python train.py --vocab_size=3629 --attn_scale=0.177 --tie_embeddings=false --parallel_block=false --init="normal" --init_std_qkv=0.0374 --decay_fraction=1.0 --batch_tokens=[65536, 131072, 262144] --seq_len=512
MLP neurons of a small language model. Each row is named by its layer, matrix (down: output weights) and neuron, and shows model dimensions 32-95. Each number is 50 + 15 x the weight over its row's rms, rounded and kept within 0 to 99. A neuron's up and down rows have the sign that makes its largest values positive.
A block is one neuron, or neurons of one layer that tend to fire together. Before each block is what it responds to, as a language model described it from the Wikipedia text at the highest values.

Responds to: Place-name word endings
L5.down93:57 43 36 43 55 49 27 59 64 63 27 55 58 49 59 88 44 50 45 51 36 29 25 62 50 48 75 76 46 47 39 49 38 66 31 52 76 52 33 59 54 66 70 64 48 38 74 47 47 34 42 69 48 51 58 36 63 69 38 56 78 46 49 78
L5.down192:55 44 65 60 57 41 33 44 35 51 57 55 65 41 67 45 26 50 74 61 55 62 29 44 45 43 57 82 54 64 55 67 65 60 71 70 35 76 23 43 46 39 39 54 46 48 60 66 88 52 30 65 44 55 95 42 12 58 44 38 50 40 67 46
L5.down235:31 45 24 25 28 43 37 51 30 53 18 72 62 29 50 77 35 38 56 58 44 48 35 46 59 58 56 43 55 53 33 68 47 42 51 39 68 21 41 50 68 37 51 50 39 55 58 44 21 40 25 66 48 53 62 79 69 35 43 68 78 84 45 56
L5.down468:43 32 51 45 65 35 10 32 25 48 44 50 37 60 40 52 39 68 69 83 57 42 41 55 60 65 68 61 35 41 45 45 32 32 47 49 63 62 54 63 43 64 58 55 31 17 63 56 45 82 53 49 44 63 40 61 54 59 64 26 72 56 54 72
L5.down524:43 67 30 44 63 39 55 57 50 38 22 32 24 53 64 45 75 69 61 37 67 61 63 34 50 55 55 44 65 18 32 43 58 71 41 43 50 56 33 36 96 32 60 74 55 29 32 63 63 19 28 67 31 68 58 63 67 58 59 48 53 59 64 45
L5.down531:58 51 64 27 51 34 35 59 34 31 32 63 49 61 50 30 59 46 55 46 43 59 57 27 39 64 93 62 60 42 33 43 43 54 39 57 70 57 42 41 52 58 58 78 63 48 56 66 73 42 48 63 50 64 38 66 66 76 52 58 39 41 56 55
L5.down613:54 12 16 33 53 50 53 55 59 43 31 32 54 39 55 50 54 30 46 48 32 79 31 57 45 49 48 46 55 16 45 29 82 43 20 58 53 29 46 61 87 43 49 72 46 50 22 52 69 49 70 76 61 65 52 67 32 63 19 43 55 50 42 56
L5.down646:67 55 39 35 60 43 29 53 34 56 44 31 47 43 73 44 55 77 61 22 58 61 29 32 48 61 44 73 83 31 31 39 66 46 44 51 58 33 56 73 59 42 64 56 39 41 54 18 60 26 53 74 38 56 33 72 75 41 36 47 41 27 58 45

Responds to: Copula before predicate
L11.down140:50 46 53 41 47 68 61 33 42 52 41 61 63 57 64 46 51 47 49 66 73 42 58 13 71 65 54 58 57 68 50 34 68 36 44 40 60 69 28 34 66 48 35 29 59 48 68 85 62 62 70 69 29 62 35 72 52 47 31 59 69 21 94 76
L11.down467:28 57 49 43 63 54 60 50 31 54 56 48 45 59 61 51 56 48 44 62 61 52 34 22 34 52 51 59 48 39 66 34 78 32 46 60 51 68 41 51 45 54 70 34 41 60 36 48 51 49 74 51 45 32 56 65 58 51 39 42 54 53 37 49
L11.down549:39 32 45 68 47 50 57 37 47 38 21 59 84 57 51 51 60 51 43 82 47 29 54 74 61 76 55 61 70 66 49 21 49 46 53 52 65 23 35 40 35 24 57 45 60 30 65 59 44 37 54 56 34 61 46 43 55 53 79 32 47 56 44 53
L11.down658:32 50 61 29 73 30 56 43 51 54 65 57 41 55 47 60 67 56 52 57 57 68 45 35 41 48 31 36 32 48 44 32 41 51 79 74 52 55 23 55 34 68 56 43 86 41 33 37 35 84 65 44 58 62 48 19 73 55 78 75 74 28 39 46

Responds to: Main verb after subject phrase
L5.down116:48 53 41 90 46 24 56 49 29 55 44 36 56 58 37 80 74 47 54 68 51 32 53 51 35 52 64 32 46 46 43 65 63 39 50 25 14 44 60 58 66 34 40 50 28 41 41 19 70 42 24 74 21 52 42 43 41 34 71 58 53 28 51 74
L5.down123:52 68 63 42 51 68 64 67 82 69 19 45 67 27 64 60 63 63 58 54 52 48 65 39 54 50 61 49 50 35 60 42 61 51 33 83 36 63 60 64 34 44 55 49 42 57 49 26 36 77 55 29 38 62 39 77 58 42 50 51 51 83 49 63
L5.down254:16 58 66 29 49 33 49 38 45 28 64 35 45 81 46 54 47 47 67 84 60 67 33 45 42 70 66 65 30 45 27 47 38 65 42 63 75 40 57 38 44 23 66 19 43 31 44 45 46 55 25 45 59 47 61 64 69 59 78 48 59 35 46 64
L5.down341:20 66 42 71 69 51 69 49 47 49 42 54 71 49 65 71 65 67 42 42 48 58 47 38 54 43 53 53 30 69 47 66 76 59 36 52 51 47 62 74 48 63 39 41 65 48 51 29 83 53 14 75 33 34 60 41 54 43 51 63 53 35 52 52
L5.down352:40 72 67 72 66 58 76 39 59 46 43 51 22 42 33 73 56 48 50 55 55 24 51 13 52 40 47 45 35 54 42 29 58 32 56 53 62 37 56 64 42 14 66 66 57 50 50 55 42 37 44 52 41 51 35 20 56 51 65 52 58 47 55 34
L5.down387:58 65 50 53 55 63 44 49 53 26 50 45 69 61 66 31 50 49 37 64 43 53 28 20 46 63 57 65 57 55 63 41 70 65 77 39 33 49 36 53 39 49 33 41 47 42 38 41 38 40 50 29 41 33 46 58 62 27 40 53 70 51 61 48
L5.down402:83 70 48 75 38 78 59 58 50 44 52 50 35 47 44 59 50 41 33 53 30 20 44 51 41 84 52 80 29 48 55 17 44 56 64 73 33 61 26 41 36 59 52 33 60 45 30 39 38 45 62 59 42 35 30 60 48 39 49 50 52 60 51 42
L5.down405:49 47 46 54 34 41 60 59 41 71 53 56 42 25 52 22 70 67 75 45 48 52 84 71 46 48 48 51 28 68 52 32 56 61 51 46 57 65 50 52 70 82 40 68 37 38 37 46 60 76 45 40 41 56 61 41 31 37 21 73 59 60 39 65

Responds to: State and government modifiers
L10.down77:38 60 51 48 52 37 66 50 51 73 39 63 44 35 64 57 61 61 43 44 35 06 43 38 35 47 53 58 99 40 60 34 76 13 39 60 35 45 48 76 66 36 88 71 70 43 41 50 43 36 39 68 64 41 24 38 71 51 46 42 56 42 31 86
L10.down80:54 66 57 49 37 17 57 60 42 21 42 58 53 58 55 52 72 48 37 26 36 53 59 49 53 30 71 50 61 55 51 63 41 65 49 77 58 45 49 62 57 76 59 63 51 56 57 63 46 56 39 60 31 38 48 54 37 57 94 73 47 49 56 67

Responds to: Role-marking "as" and prepositions
L10.down120:69 47 36 57 90 63 55 52 48 78 45 64 52 53 25 40 57 53 45 44 06 66 62 52 60 30 57 67 30 43 07 30 57 27 33 38 76 68 26 63 44 68 49 58 49 73 62 40 59 32 75 52 65 57 65 42 56 49 50 54 38 29 58 36
L10.down277:71 45 27 44 40 48 69 41 53 21 40 43 22 35 73 24 25 57 54 31 21 51 50 60 45 66 75 67 83 35 34 54 54 24 38 50 46 66 36 66 52 45 48 30 28 60 67 38 61 43 40 38 50 25 60 43 61 59 67 51 53 36 54 46